config = dict(
    d_mlp=768,
    vocab_size=7617,
    activation='gelu',
    qk_norm=False,
    tie_embeddings=True,
    init_std_qkv=0.0361,
    init_std_o=0.00904,
    init_std_up=0.0361,
    lr_mult_up=1.47,
    beta1=0.9,
    decay_fraction=0.665,
    doc_mask=True,
    steps=3296,
)
MLP neurons of a small language model. Each row is named by its layer, matrix (down: output weights) and neuron, and shows model dimensions 64-191. Each number is 128 + 32 x the weight over its row's rms, rounded and kept within 0 to 255. Numbers have three digits each.
A block is one neuron, or neurons of one layer that tend to fire together. Before each block is what it responds to, as a language model described it from the Wikipedia text at the highest values.

Sentence-final periods. Periods ending declarative sentences in encyclopedic prose (census figures, history, biography) before a new sentence such as "The", "In", or "He"; also paragraph breaks and occasional mid-word pieces like correspond, sn, ica.
L2.down273:173082095113129154109119110108133174194091132108091115211146154171124124106155186181118182125125124104112033160116133150076147115127104102136142194053173108106129130097074145164144070113174164112077094082155163049090098135165123163181107136143185131117117085178095155145142122134123100136108114139131128097134161168132076126132110104138125197158118121144061167152148162108145132166112
L2.down415:122104130170111161164119160188152083127138123106156079142135106117136083127136086141139080154183124158121081186126142154143103154169140095081180103066113167149151135062113139121167180171142166130110161131156168146147086068153158085156133153117178095101098144120151170166131139150109141100183088126116095055084140123121146099087117142157094092089129113156126088098146173175097149118120
L2.down488:161118135185096083171139090095135057119188161119065129119176148062096146111113193110098141123082106153135196168085141127127138155154123142091149174131120083136195159098188135123110146121082081120120126131144135135153116129115106136140119133163115186106115138122126142140159105135102110093165117133068103149122171165154189117129126109101106137156124100100118126165044103132164174127164
L2.down611:143111110125123109122077124130145129223164099123118126135175182103080114167139151129125130151132099117134032079158140119130185125147134110142109204130147119084139090122110101092137166150141105148136093136134150116137158064160055090156086164138194133069063167124192194173105124162143143093076128130119115109129172144169153100130137183116064126149134135067132165122111138095135112167063

Separators inside numbers. Punctuation joining two digit groups within a number, mostly in tables, such as the comma in 48,550, the point in 16.6, the dash in 5–0, the colon in 8:00.
L4.down669:121149150182106094126145101174097134080101150126152090054114181111182123066202144084133099132201140131120142121132168126120118083035219149122087117103115102185138128104101128106151133105074161099097149091129108164077161152137163108096074144115128125170102181182119131124137141079171102160123160148128132171103134145150121145123120133147120089152113130112101109107159128175146139126146
L4.down722:158130146113149184148136176201100134131084158167136099133125131064122070130150118135149099141118159170079177119100115124119144084088101129144128162150197145117163116091121143165082073086153164099145144076156166140123142114087109152171105108068102168084098123094062125117128186197141086120053135104150129150152134140182174111120103113130138176180162053178157122182087129068115138060114

Preposition at, sentence periods. Fires most on the preposition at after a verb (began at, made at, until at least), and also on sentence-ending periods mid-paragraph.
L3.down112:134095140165108121124101099108124130164123099114168139127182103109072115134132161157149149160095106133145163190089086178139080135141094138150126131138143132075120137103152126068152066160093120125057111168142125153099114178187119165164158101105159127142121078112114160132115142130053095113142141102127197144140198111137166114135106052138172111123159120166085193143032100115115180113129
L3.down238:162149159164155098134150128142114102118175106091070109140107113169140130138170188175112074139105086132119187126128125093120148166150171101126148096110116092084155161158071113162149161103148124103082167159095141182132138117134123110100137097156142125123077123078095156105113170127072109163149137131084191118056092169111172054126112133122109118108111152064167140049152133117118129110093
L3.down360:116137097166109079106146101139186115140192124144104165145136096174177132055179155110098125139149091101149169201129070121149120080152107118178126123100092118130149122207079137160189143107100121149145080138115126164171133133140135125077123155039089126084133150073143161147117100110117143060130120171144110138092154147112129094161165083166177150114077190154138163102130169102084179202147
L3.down579:106100134131156143115116120113150121114228093109172125086063129139143197168159028113108146098163139162087168182129091149072127140135182117131077160145063110070103149110144148185115157100074196137131139106156037162078097134134122116113109111064094097117137123095143180130146168151150154165100093098155168176140189136110133138093163109129115125117148128114121095156095119125101168122085
L3.down687:073145105160121113148091141129144126084178077119114100137139140144140137152096167097132104109219088128112115101177142088115139130072112063124155066093125150153176194107091122166128237113099096112171124157119043146124167139142080102135141090150093121131090203171127084166143099169147159123078145169125130115123084112087148137185190100128135106163153163112174134151155152121076160133066
L3.down713:083134110170072183122152123079118148141111087077095125186111152101107168129081075144121161180132176142130116139108085111117137039192109166120133138156134145099187196112101090130096068203128126178125110166114122068178126163138089175196146158137150111111172183119130135144094145150116156127147121113142155098143157082088126144141131075102087104202120131145127218090132111139162162134163
L3.down715:150161085214113135139178116095149126114140044084089139157160148127161134149128130116095148170165097114143080107140104130133137086181126182120098049087088130146121192142125132097103095137104105128127129135164163114146131139185123160113112092157156102124086090145104170149121083173157121111189140101135110157119139087078170139164149156111108164155107077135129171091123085151130153168137
L3.down724:111134151152171096155184114144132105127146136164135130212101121159119056140143199127162076096129102102134150138142156128101102096170115147174162127095123178107118157136118118148203091124216156149109119119139080117095128135144143156157111084157106093080138147124157166096127132116130080137145090178152136128063100143148122187137190095149162088064162129159173092106134147149116106128147

Piece after lone initial. Short word pieces that directly follow a word's lone first letter, mostly in names and capitalized words, e.g. W-al(sh), F-ed(eration), Y-e(ovil).
L4.down371:128135131141120100142148163092191175115139186117095120127071162194098130096159123115082121130150072143119130114115205108121147099115189170175162082112122167160174080157081154135071129087157101135090070172105133101131118072122111155183181153125078142130201120077162125080146131147092120129176099135119102082151171180137181100073154102159134164111062114101122076140137115151171104106153
L4.down698:143094128178125130112162130098196079112171128063114165146114129094101142071136087147118140113187135188170138172126129104091106210178110131152137132128123133113115122146186176129135142095127048106133181153154138113113149162139056056112155102119148113080157183170137085149095141084170121104042130166115152074103127163114131162130153138082120076106142145162128138151094101119125118104131

Nationality and country names. Country names and nationality adjectives, often just before a noun for an institution, person or event, as in Israeli aircraft, Polish King, Russian invasion, France.
L2.down39:129202051161090160088149158166123126123128138194135152113170129136131141142097129109102102141175102084166056109158075130127075133109123134136147111133146136127156189189159093070088097078102116107162120106113119175096122105134112161103118158093124099170115124090127111168120143134157140100124145069105120082132093135065148061135097130171079165145113107113102206101158178150157135146077
L2.down186:087102148161121134101125123075077133182122163171122113119123075127115105104122189147147155182122138101142121064163090174122132148152087115136135104126119145109206163139103200105109121127100156117107127120149193166149117125149138098078108110104077112095115119138135155171102156150160140114150169189114168076104107100150185126171131118168113100128109092112086185089127149082115152138111
L2.down298:156170151183106143088153128141183080119158205148081138175082110165088139164144255122151149125173112128127122123139131113116092123137117081106115080093132151108110166122155118141082161086113112138114140104154123128163069100144144139135127130131150098133089123082158110140141179113158134137126107125183143075078083164141154130139090110124093134102057109057141148153114109170152100124140
L2.down567:097086119156111097092142112153088138119172076145116135153112071160071132060177103136109137117145177116170058082158107139145083129122112141081123167151128163146136182151111103087087157143164159108137101142137166177111122161169106167109145087193123130069165091084114147144139104153225154104119097093134138080164109149077125174071111142116151113097078094136186136153136131147204201125118

Prepositions before places or years. Prepositions expecting a place name or year next, chiefly "of" in "University of" (University of Illinois), and sentence-initial "In" before dates (In 1998).
L3.down182:186088165137132141183163161104112144094118122133121123085147170116133096126108115159116164065117105115127175090133097107109126110122164140143132146100191145122162073091099118112145071164165100152108134157082166132096091147095154119134105175080142147099130069129051144113121145160130074126127139181158164108168103120177098139175082072137049163089169162143084216126095130106172095198043
L3.down373:112165085102096155171134144086143150089173165118160148111148131117167183090140176161115169147156109057135095085165188136144131109102151129142203137079056150138123134154127110151082091075140185117149124137092121104106152139141180131121112123045153143061129114086097094110101183116117147237094120123111149158157195143110106112075154125103100079110189144087095118118160108128138146085152
L3.down448:134100179176147109170170153135188113126103092145202162099184062123151121095180147133101176112118117161093190185149155118174129127107143157080106175112072111093088101178122148106112106078138131133129169085138111172128143183117102046121103116098114143094047107124171172134142115112119106102157093116123131145172084095118126149144162091114200089128171109145101157085129111105146123085111
L3.down469:177160113138121165116204184147132076116118150153187082128156083157161085084148132142193068086121066132107091095144084131172106092115104137143153084079151118055108120139099149090106110106093179134173094092085116142123205077095102123156105124149119223112120177097165186116134106123111089119099113124160119121163175111160106118112118093132109167154128169166128181122076143162176095155135
L3.down528:125118213128096172136160156144130124073129111059123139126102142055117133145120182128146152138156118116139105167130078100141114082088108126104094046159124108088131145162088148159080161125119121135154161155093107113150136129144182139140184158147145134131143160182086091096109153111171084216042128123131135135179151135129141161130168132129136146077132105110136126159125155117144104114199
L3.down551:118079140151070159123112115094163148105136204120094181136140112139103103184081076093147115107123110105112171085098143136147069134127157129125155150096141113130160084119160149143172150157074092143102192135146206043139129044112112039167162096090115135109137078141132106128134149116126080141145123185147168149093111097167131153137138072164120125110136139152132082125063101104184167132106
L3.down637:127074194134125130172143155128189132116145099050104126122201132128070169140150109103136157150136115102142113128121172109105105111115162121200128131094142167057140153153120151064138158132158158120171066147119129106152123149093144076103126141133080148090121131127165124133084095096158107141129188095036105192156162107112069138126094148117046114147164087140121200170139123053134119131147
L3.down745:157155155145131070154141123208167130133084100154128176112155065165160107125119161123123149146088098110078117140140108116149114076054097158113074160078097138100132136180084119136127161130116171138168180029142147098073081079135192067094164162069089130149066158116144145126211154113129095166194136106132131145154144082144139097144125148100164080120138122125159157087149152151152092136122

Connector before proper names. Prepositions like of, in, de that link a noun to a following place or personal name, e.g. city of, Arena in, Remy de, plus name prefixes Mac and St.
L2.down128:105116137158183144115146161137135181119110155175142163118130129148147105144103070059163121096106137152120119118137158142102107159193151155075108141097149114142130119088143128120118119131133089074095124123147129193120186130106116134162135093125118119133098074131156067159147098084216067101149177075114077175140093103150116063159144153107098145158113118174128132121128112136139208170153
L2.down334:140119074163107129155120159030148142089114121042160112170188076139088171139133176105116135119130127116111125159128150103139122109122111194164101071157085118076164123150126162141127095102146190077064122095125141165118131142095143102121142039141154124107081108156103124146090132069141130112163088091079126146175128139083158133156170117179146103156175095136137134190162174068172123106227
L2.down439:084159089210102150117102176138162076150191144131177136152175094152150138115191124086165104075188115157158112125130121125094118124123118091090073163177109183084126132082109115167142109101080099129131139087165082161107156183135119108113113147121095105132078103143065111131140094125133181128146096087182191141095103090092175095061157143142199107123145132128135123089138105108120168069067
L2.down676:173120179153124146177114197119090144034080149127144178115079057082141162169177167125148102103059137121064124109178117119122101149121111131129062138110101180073097127122101117155152120180141160151097159099129088156119111193098139091165132120135130098109076103193129117108140141088110123176143097098121113148144143106160125078118151123128120099140169154041146130132125121095126070145158

Early word-piece continuations. The second piece of a name or word split after a capital initial, such as the period in "B. J." and "T. G.", é in "Qué" and "Mé", or "ey" in "Feynman".
L2.down209:145125117122131096130131121119101142104096126115086092119119160175161159181115092117108106171089163196053163159171161116146139110121146168145134095168062151109204124158187164113175214115114135130098063161062122131105121175092119142148177142147105078126110095146157091124077129130093122092165149144082055209142075126125157101158124140140106139141105127135075104153130128142105156133185
L2.down364:091108127145155099132106091107130126136087161132161208109106143115153146137084153177140140088144152178104131137177191097120132150131149138180190119123125099118090120122144096069119147061137144094176178166147091139095139125125072144070180141057109118109129143102124063142162121097154144123176126094095170123127133184095113135060109177145083097149188120113121097143091094151135104089166
L2.down403:127137084182079106148118132151170173173106167085124134126104156159163074158201092090113085104157100096090089118069162201077031176128083120176092140167100103096124127105096115124168167143133149107102108070101161114111173134080104104130156132069089110118118167172120094141127086097145132168170089099073094122146113115173155129198167161098110150176144094095101140150145089155134137162129
L2.down523:135159122140129097146068179148095121160128131096186140148137134149164149103143060108083103109072132117067129107142203140148124183137160132146123176148156144187094169068099150098134120139152135082145144089141134188092139193114134107083151061123168090069114122211108083113127235107152124109107087139115121144116118115088136143112140122145049118112177106060134104166143086052181143155124

Year decade digit. The third digit of a four-digit year, marking the decade, in dates and decade phrases, such as the 8 in 1980s or 1988, and the 9 in 1994.
L3.down83:086056128097117147128143183166130120172083078163096094128088184141180129128129118087152158093120144113130166073057134117163102099154173184101137119165120223126064133164104107069116095140096121146143097126119090163128071084095119148107153121135114086159097144171145166129147121109133120092148179111217163116068117124083166195099123097152126140132077122147112139163113146095139146147169
L3.down113:133154113143095088132081154152144170164149130135149144124061163097219121128148120154117161173119135134114183070102096125103152108082133141131072081156160104103154153104190129094091127213146115171142107097127119102119134098125097129128133118167163114166103137136197140131137141215171105066137107077229167147140129116061123138131150112135115121138088093122150167139084126111148122169127
L3.down136:121151099145157156080139073142137155158123131172126138125101094135192105168094088167118090098117221105124100173126144111094181151082091178138180146129121166080106116095165110071150094125178098103088138129146130155145144120156168088115159173128159127136129150123186164145106161136138123178112084160129154112104143102087147131073134108132108145181125120051079116170093092146078075174110
L3.down156:122153135166110138141120160144116154086111157171158149106149146104138089168089121134198119166182159127058076155119170121098108115116097081160149119129159137120171172137083114088114201164092110096118135130110083138111121132108152126133131095103109139177119115173146117077092108088137139171127145144123099091122128071127064040102150118124112079175109115159179147107120113113147138113176
L3.down350:157167069160141062152164180094105168133155109141104145136077128110136080136151115124182180114154095120089161156154116121157127099113112168103109147135155123066146121150123158101062096109156164099110110103135127142145159066064139190088081072170115132116111146155115198135095115168128119073092133143128104181133146211108163124123171149096120132138111108121109124112104148222144123147088
L3.down522:155139089146142076117153157048158160164140136118130142096116106160171129054145179071150118180094136094128126132212129119130158151073178121151179047089095136097147168079148197136083117087129138127133147191122134072158144146121111080093152103112110122207156104166162147164103115071114156116104116140108097160111179105201159048109155112128176200147084119179145115109126144126136119118136
L3.down634:080109083136099193131111054093075139168145173081122095111113093128163140139099089147080158127090148129102123129164178120113095139045107109111190164183139158122072068131144170121173155140137112162115163103112123124174123109114127096136144136092143145151103129110169139179083130124132152144096144140158135105080128130101142134116174158182142101214081162116125115100123084127103118126131
L3.down661:105064182181113090106151140119080091135040123142083066154087155100158131084146125113130114146058185140156134087054151177178104112168131163129154059181110172108145141135083132163125087139160113099160144140123120092134106123152113102131148115129061163072122172094178092126127134104143078140171147132132101164146110138146122171129146113097116197133111093030098209110068167109146090157196

Year decade digit. The third digit of four-digit years, after 20 or 19, in tables and prose, such as 20[1]6, 19[6]8, 20[2]2.
L4.down208:119102123105158132103063106108191097125163133143116099162103174120144139123036100057112136127091127126089111128113097125105117151112119181107165138174139157038153099148127113090090149167086136168171129096091142114132116101172092122103164146176109084120093157159170085123121140133118138080118150095137185120115171112099190148132105168096099160123097159115166091129141149153103121136152
L4.down465:152081096143170114141150105107101119112147163090116134120128138093186072109095143076131178172096131114126100125069108176088138085081144180136178097134109171108076113133117117133154133133143100121177144153114137135124085131136090073140173140159100166080108115129172154178108110133151088127132150132152140092196147151168185145179210227152111175122139088117120153115122143081091099169094

Country and nationality names. Country names and demonyms, often the final piece of a word split into parts, as in Chile-an, Yugoslav-ia, Belarus-ian, United States, Australian.
L3.down24:168115126146099089132114138132143112121101148151109190114116148157118111122146104072134155116126077164136120145203137122184148129099085151178190071102136141113150176120118185153175095109069121198148078055146140110171095122112104139184188078116145110108162147104111153176110159118045094108157116118130144129181169109154178179105113088111110076140025082146105136127140122171187163114120
L3.down52:109142081177107128122137182094101133138147146144093165135177083096085143187189086095192109081085124190131165123129126143114120118136151125119151150126129121115146133177161130119124144105111172188168137113076139093153117120129135140131064112125100129142110155062130141140106133178115117131123137115155139047127124117113097021154131097141133121146080166120217120143099143178188107127147
L3.down149:156130120150164149129138165169085160158111055138145130181155094038081158154158127147130157136069144199149161162177121100151143129117107128127159148141083093135108100165131109095148143107140068156141118121132118138096053120111123131079144148076082109134129142097097099146185101185100159193130110101090139140067184132092145130156137103103081081130104113181129158167156122093173177106149
L3.down330:130123094178167160121193111166111067149081176143082110109089104163106129138112100152155095139153119093096101136096177135149154095128096148104111156087183114087113151147086137130135120110127135102129091097104168223132149142152101133148163201118166107164018164105148099169095093096107143127167095169167199120159114129120098134135127115169100110126111156119099178138093116142172128123169
L3.down435:109186131160120131090181077095138155138133105132119101074129124165134156131112232124144111141124129144156078099133166140169134123114106101140109147148151207116152155138150095139056083077116120070147114160166133130119129086126102138095056109122150086187114125173151098175122170109130084098094122126109125037091107174121159156105110176130107138041114121131102143132129164192128150196105
L3.down502:114156133109187080122097106140163088131090131203106169106099095109176077140175161116122104115139126163161120107138136114098132111126163118126153133089128175162140178144054173132105151108211084133094121141074122164110081182168060064174127118114138126129117103106148132154082119142071118129157063101167127146135126144108158133156134108168117133112079153151169164085151124136154152101128
L3.down603:175132140139116156104180120082100128170164084125094094168079112125103188177129138110154117104095147059136142078167064120092155147118104104196106171137156114093137134110049154182112134065157097146141202109143148118112175150094099165167097180110113161141104097115135123134138134135120107137090128116190157130112122123094119113115145088123183124116151168166173147165103128162121122145145
L3.down682:052081079099124129134158133126107093126090175133159170181135188072088123162156144118113133162156120097169161115163166134116104138074107113113163093074077160126124193139143114142123152125126184111119122078114124096108107095125152125137118154120168084218008118151108124159095163158083122095107156122113130140131159117104157126074107161169096077134101096147108179152085137168121207153130

Periods and table separators. Periods after a digit or word, both decimal points (1.8, 505.5) and sentence-ending full stops, plus pipe separators in table header rows.
L2.down12:170116161139112142143157108130165114140166069131173142181173131139101087113074164140129069167099110128147162167159137134149124116152120169113126055120149124144191201171123133169135125127113122111119096175151084127109165163172137171155123042113125072127126144109133131163103118155075072097169097111100169133122170121129144191185147117059114146126213130136110094083112103144115069115166
L2.down311:171163105103143160105161129109138153181167117110117148180144104123114107140106153174136112138128118055159145083122135075140098109140053166142134123148138096121177143115149090181091099116090095159169149166136119138141136125117120141119118129164087111131167094049151211184124036198084080132101123171118107134105105161147114126186104156098070156131147146119107143158149114119144082119160
L2.down538:098078119188101153113192147118123159183125168106145099167088135110115114161109140132148189156154092104134086126076135146156154166111124089192116110107122091101163130110143126128082072153148099141139124142171119106122137155175084147150121067144136077148043095078128140159083163157128158070140106153129147115083129139105163092144187133093138124115137113122095174117113081111104123082154
L2.down559:177103153117045125121187129150165139185162102109121209111152168120089112099118159166083134138162094147105105105104156151164160111136108149187090105101166096155132096114127129132101105189102153120152124174181156086127145149180141123130104146168134103097103040108097124148106118103133136101115127125169121149099132088181161099155159104119168134160095141135107149113077104145075118144182

Verb-governed prepositions. Prepositions and verbs that link a subject to what it obtained, mostly from in graduated from and received/earned/awarded in biographies, plus to in decided to and according to.
L2.down43:119132176137111157153182156143126109064140088125183149150091194155186152111130115143162109092193074133108159114159139092133165183159082096079142089114113115153107120076130070166090134118148102070160111138125166144064081176182122158109109122135088072095105121088124177187170128119056139080164112139117130128116184157136105157091135136149135094060116154159126153116099108163156187149109
L2.down71:100146141149138126129103206140172152185163069117135125084153117155171084142099205114076135140114115167132121139142140124124093123110138103158130086097047167136143147086123095113121110119087192120130154196175080155143191168144064097157149141149107107174145149152120136149144054130115122140070129148148143077095077168105170122085124115144097102110145136162158142125134097117148158156064
L2.down418:148109141147126159101144098180209103103148184121156138142104096109141155116101119167114092205120087155162150216110079170142153153126103099120160141194141092089092141124108116122157155071092171172141112157101181129051171148128127094100138136142129124145239112164139183155118108138108146127156086120080153112092185100202125117134135134120139081088144135147153116096144097122158114132144
L2.down738:111095089145145143156120131107100153169152120085131106092115163090107100167097133109150152098095124161167129077059112134107123109147103094118141059092095140132176131195166128167139192163079058096082137104127107127126181108113121131123148086100111162171075080144126105145157126205175105120143149127131166131122108046091099129190139074128143122144164086075162117129181136189208052175112

Mid-word name fragments. Middle subword pieces inside proper names and foreign words, above all erb in Azerbaijan/Azerbaijani, also ar in Bharathan, and in Alexandru, zeros in large numbers.
L4.down52:146119152142113137078093137151172083147131148097120119076176083063076103109117118137112054096163175168104169091156176097140114171137125152129121193125187139139169112137083110177137151119109109138188144123147130158110115089119123135070140128089165119097102095133124125157098146176113072090102177152103129084085127069153168168093110112104148124157241146085068188154132136101114180101170
L4.down512:146080124178132120091145163190120144112114112126076120158113142107087094141200170137115130081099173149131094072161179113090090130147152140124071164149187144140095055119098122104118079154116156128146136145140146125115095168078110138128061101092107153136089109130098160152134067170128045133141157140171146186134133134162079205150151154105085171079149177110112148101053086124169153102144

Second piece in split words. The second word piece right after a capital or lowercase first letter, mostly in names and rare words, such as C-e-va, V-a-akevandring, or initials like C.H.U.D.
L3.down74:092073127169145145129079149107187130164114156168137146096168139107084064120113090092129149129160091104166167164141129090112144099118136080150131145114142178170129095084094073155149020144118081089050131090131093127159055090071135162183130148109149147125157096169133130099095102137152155135151137098131124191147092137158135084176140141132110144151190094137149122107188127151140143106122
L3.down250:110147120161117100113185069113149203149131161090184139135095174107151173195159109150098098126153092178122139150121124126120110131143084147128122169119160106155111123063112085071199143088135147106134166152095143124096119089108097110139038145150134094168094092133133139126113143100094091109093132117085082109164071109124159099120191163161087148104077112125071111147130150145155124177053
L3.down262:181098120147113169072133131148149162082096133126171203120127066168128138184138165090170187158125142110118111110141179104177132124122122046169064075153096167127116131154123117116128112137133122132128188097142112183078109133098139111192179111127099078127148157148093123119063057111105111112141075122106151124158097130110133157122097108146177120158164137121087123141140118115123145128179
L3.down538:148094087119085123152181133185114158138092139153095196098126073168113106107107131150104119033129153121125166148160130191137106163128140163110061130156131102117078177103124120112071114101079153115108090102172119131132148165098097114110127090129197130085053150133126156122163170119136095126124151113158121144081123064115195092081159174173152175118157060174072150136220174103134122109109
L3.down563:175140143128198114131082122072170116159147124066129168127146178214093173120102147106163144088121114119188173107109082150168110182155101143187094157166147091099135059141073115111074112167115147145142110108116078093084130090130158118156111051070101156106182095115106139067138109120115105109128113101172101157164128174111135161149173153144159111147114119146152121144094167096167158123108
L3.down623:112076112163171105135141173181166121162145109097162119076190114146087109087148091184110084108176126086121162173115073111108186130121108178107185107072151129161145122109117109047095124088144123138096114122112124146103098141126104120141097179123155138133148083099120130140138100081182135126159075126174105125121101125119147223104113081164168128157187092070111097109230202144109160106179
L3.down647:034158105114116158101117112147145157126108164149144183143112172152109087133082116175125180092193102119157077181146157084112131158066154133132109113203158119169134159114088098110087086106117138156084149117083144163099125155118114139157203107107122089130163104105080159118077101092112140159103175113055133098199143109165166148148066194165186102146143095091145122125130116142145126165103
L3.down725:094108128137151079134135140053090122119124124072119165139125064138129138149107095098133079153111110149136158164106132161108136253114104118142157100196075179113089169122093072084171134153162072085101111138171103195103204134102084158123100113111164076137105131166116106155085104127150124154163108135107107100141103155057171082147151130181132118143169132086168142172139158122219137147123

Sentence-initial "In". Capitalized In opening a sentence or paragraph (In 2018, In the United Kingdom), In- word starts (Incumbent), and tokens in table/census templates.
L4.down461:153170105161098076177101068112075130097128098080121110139144114128071099147164112120112121181114117073117144133103166122087068135137085133144063132118148117079173158133191157126126104099106118131200125112088149109086067157100113134119129119067116075116121097169189148108139101151126118138149156147158166152131183114160099140103131166146118170111084188114148146184112114115130124114124
L4.down524:125156111129120117188140117183128093128112150136104152083082140111124130146157162119185122094100081141200101161081168098139098108139142129078077201138195101104089094075146093091111157157185145114102092109099116145138142106113115146085213135159161138127161124164120152145114178109090173163105082123191142094186157142149140116100108113055130133100111124124216071113093129172076089166109

Main verb after subject. The first piece of a clause's main verb right after its subject or "to", such as he 'g'ets, 'reve'als, 'stopp'ed, XI 'beat'.
L4.down314:149186103111112159091137129067163135139166058147054137123147097130145133144162189087140096175216151045098124122162110118086165109100144060152108105143150133143164161119080077148150141109128130134106106159094144156117168183215115133201132122152130127133156145149153131112146147121088119103119152079105111091143123158148116152106146116106164110167150165108135155130126151149091209100129
L4.down541:099116054170154140158121141131143158141182065077124147104099088135173147150118166074102062164120174113089114127139137151141127140083119116153121123169144128140121136137073106178192135125174114098109105129086108094067127109152101135200123147166152079108068184117155143086141110150118193107098183092126144114095080184154115138162100160050134085201187148083130140110127113155082203081165

Year second digit. The second digit of four-digit years (the 0 in 20xx, 9 in 19xx, 8 in 18xx) in dates, tables and filmographies.
L2.down23:123121095138167164082109159081099065165111121101116117124165072150057192142140137067164157079146191089129094185119126137132088112128119160101126125152192183121112137082079090142084126167089111175186128141152164113143114157089084162084163099102140133109117099122111090151111148088096155132131093133124138112129073116180151111132111096135143132148155106177124155095147113084163128109114
L2.down328:167116086143162101122080138090166094097111148102166133167107072165133091144136166118161113159176124145048090115198137119116188118058139117124103144111102128124153160177135146101131115112112114108097084155109062168164137115142119113126120061086106163155124129095106079105138131109126149147155119203088151129130155079189116082103116169109128078162130169169117143072171127101114094161176
L2.down461:172153071200161132155161178135150059089064167061151094114089110135142101168107134167148128140127152133078135169111145102120170134122149081091085155182111216142153094129191133077123098122141116160118112135107119158172157107095110103056112132118143124116179148141169097090110192125091145088124165164142142158186140154142109115182111135091109112165176167136099130110147112071136132095095
L2.down468:156142104157151155144118102100115147169107119194115128117167118135148111104103120176120107133102104104108110160128115181107150123121109082147111126122167175122119087189188183070157157108120128155150117179123098142181140094102120113149185100147138148164123086150126103091131140097145133191177183198144148122124117061139145086128215194108170033147160135136081100143155146057101074141151

Sentence-final periods. Periods ending a sentence in Wikipedia prose, often with closing quotes, parentheses or a paragraph break before a new section or sentence, as in "passport.", "teaching.".
L4.down233:143149127161119113156121146114129116123163137057139140222159146123094138149114255064116124172096109140148095174145091121132122128132100124130075093120107194164141142116130106149030183158076135134089097131124132100131133150171132151164152107128146146138102090142135128107152168125126154124143162141189125116079113093131086084125148077090089152098153128147109185172086089115121148121140
L4.down361:212098100163107108145179124127139146170136107108113112163085103054097152170112147124163133119087078110130116190153092163089136080176120157131125113100082123103110162121128144108080127137110088122109103128160114110153123141197080110197159133178113051146098138153126174168092086080140131117142055112129159121167156120121164139109166104124138151106144144159154166101169112064158171160129

Verb-slot word beginnings. Fires on the first piece of a word where a verb or participle is expected, after to, was, could or a subject, mainly 'st' as in st-olen, st-ormed, st-ating, also can, help, set.
L3.down10:149135157079051136060125138107122129113163101163126110164121136072078104146103166143090093164105136114164168172122188083125114143069134085115185131077157120134047136096097128177137108151151121126120080192070173107080141173154088072149159178167126157160163132115196117151194120123076143097182123132142111116159116092180105170142116134144151107095099147138171157180159096101138169160098
L3.down14:178150113167134124167129136109175140125166130165147123193167091154062107131091217091111144106150093130140154117154129136077107128109107058116146072124097112145127111107138149137056183112063111167113090116150140127138096148103175149156123102122129150156014119149152141137147092133104136140120142148145088137136163126147134151101213084096143094095102097127121160132097143129119098100116
L3.down96:116146139151110099183149092095113133128157096158199094130145071107106033118072088104103112105128153116159116143157109057197128100107112181207148172111133132134107196153086089128212121066140120162116152136119148162162133130091150098167100155088162099174119162139119112132197141080126125144133139112163166107175108134103131103169144096138123193125055130129148108179102096166155177107109
L3.down127:140133142138148139136116126163137168102164164068140164136196150178144173133107051155102171102140101097150117071118145140148122193132147131142068129155098141057105168116144111150095121113164107134158127118149074063143171135103126097038167127121107159116190097085166091161109125133127099159140123147138205121108089132205168119100081101173087172102146190101188048170140120154143128110168
L3.down158:105139144142082146150166203157172107105123072073092094125124143127168099071105098121081124154100155062187112094122122091149146107115133098142103138095162169155141132155160158159085048098155135136142081115052086113180150128163128145127102165100137129184161156080094096063146120096165175087173133122101181131176137161130167116121167097170144166128094176091147135065127133193104168160082
L3.down215:132104086124187145116146131101125127089170085061124112148138084136186127123137152149089129149124181135150140112113116187166159115138130131158109112153130068143151115155090121090155130129089076168168143082143133170153117154084083103114141149135114097104109185080062132136157142132138131111127088086149171081207067151148129109214102079087137164207064159119047195089074123148098099120126
L3.down306:138134112096128104040138168077141122082141100171136112114118089107097080122146166166114084172141160139117144092166065121197094149171091128145145105169146135122184172097112115147170177121143143053066091203152103092096160123136137184123125100128146125103135126113120087121136122118164164156117157146134153110137139152105143136126088069118144129187115115111121112123160053191167126131107
L3.down496:199104148120120173171123119138139129106139197115108118105161097087153211116025143106148177120107126148161068164115148175105067075147108130153125146132092156143128089152148105134081121118021124097111103105156112109173125074139152133103155126087157166142121067110095135135128104132138065176081109198128158098141133136139120099121125131147131128198148097171127106095159114088157156152127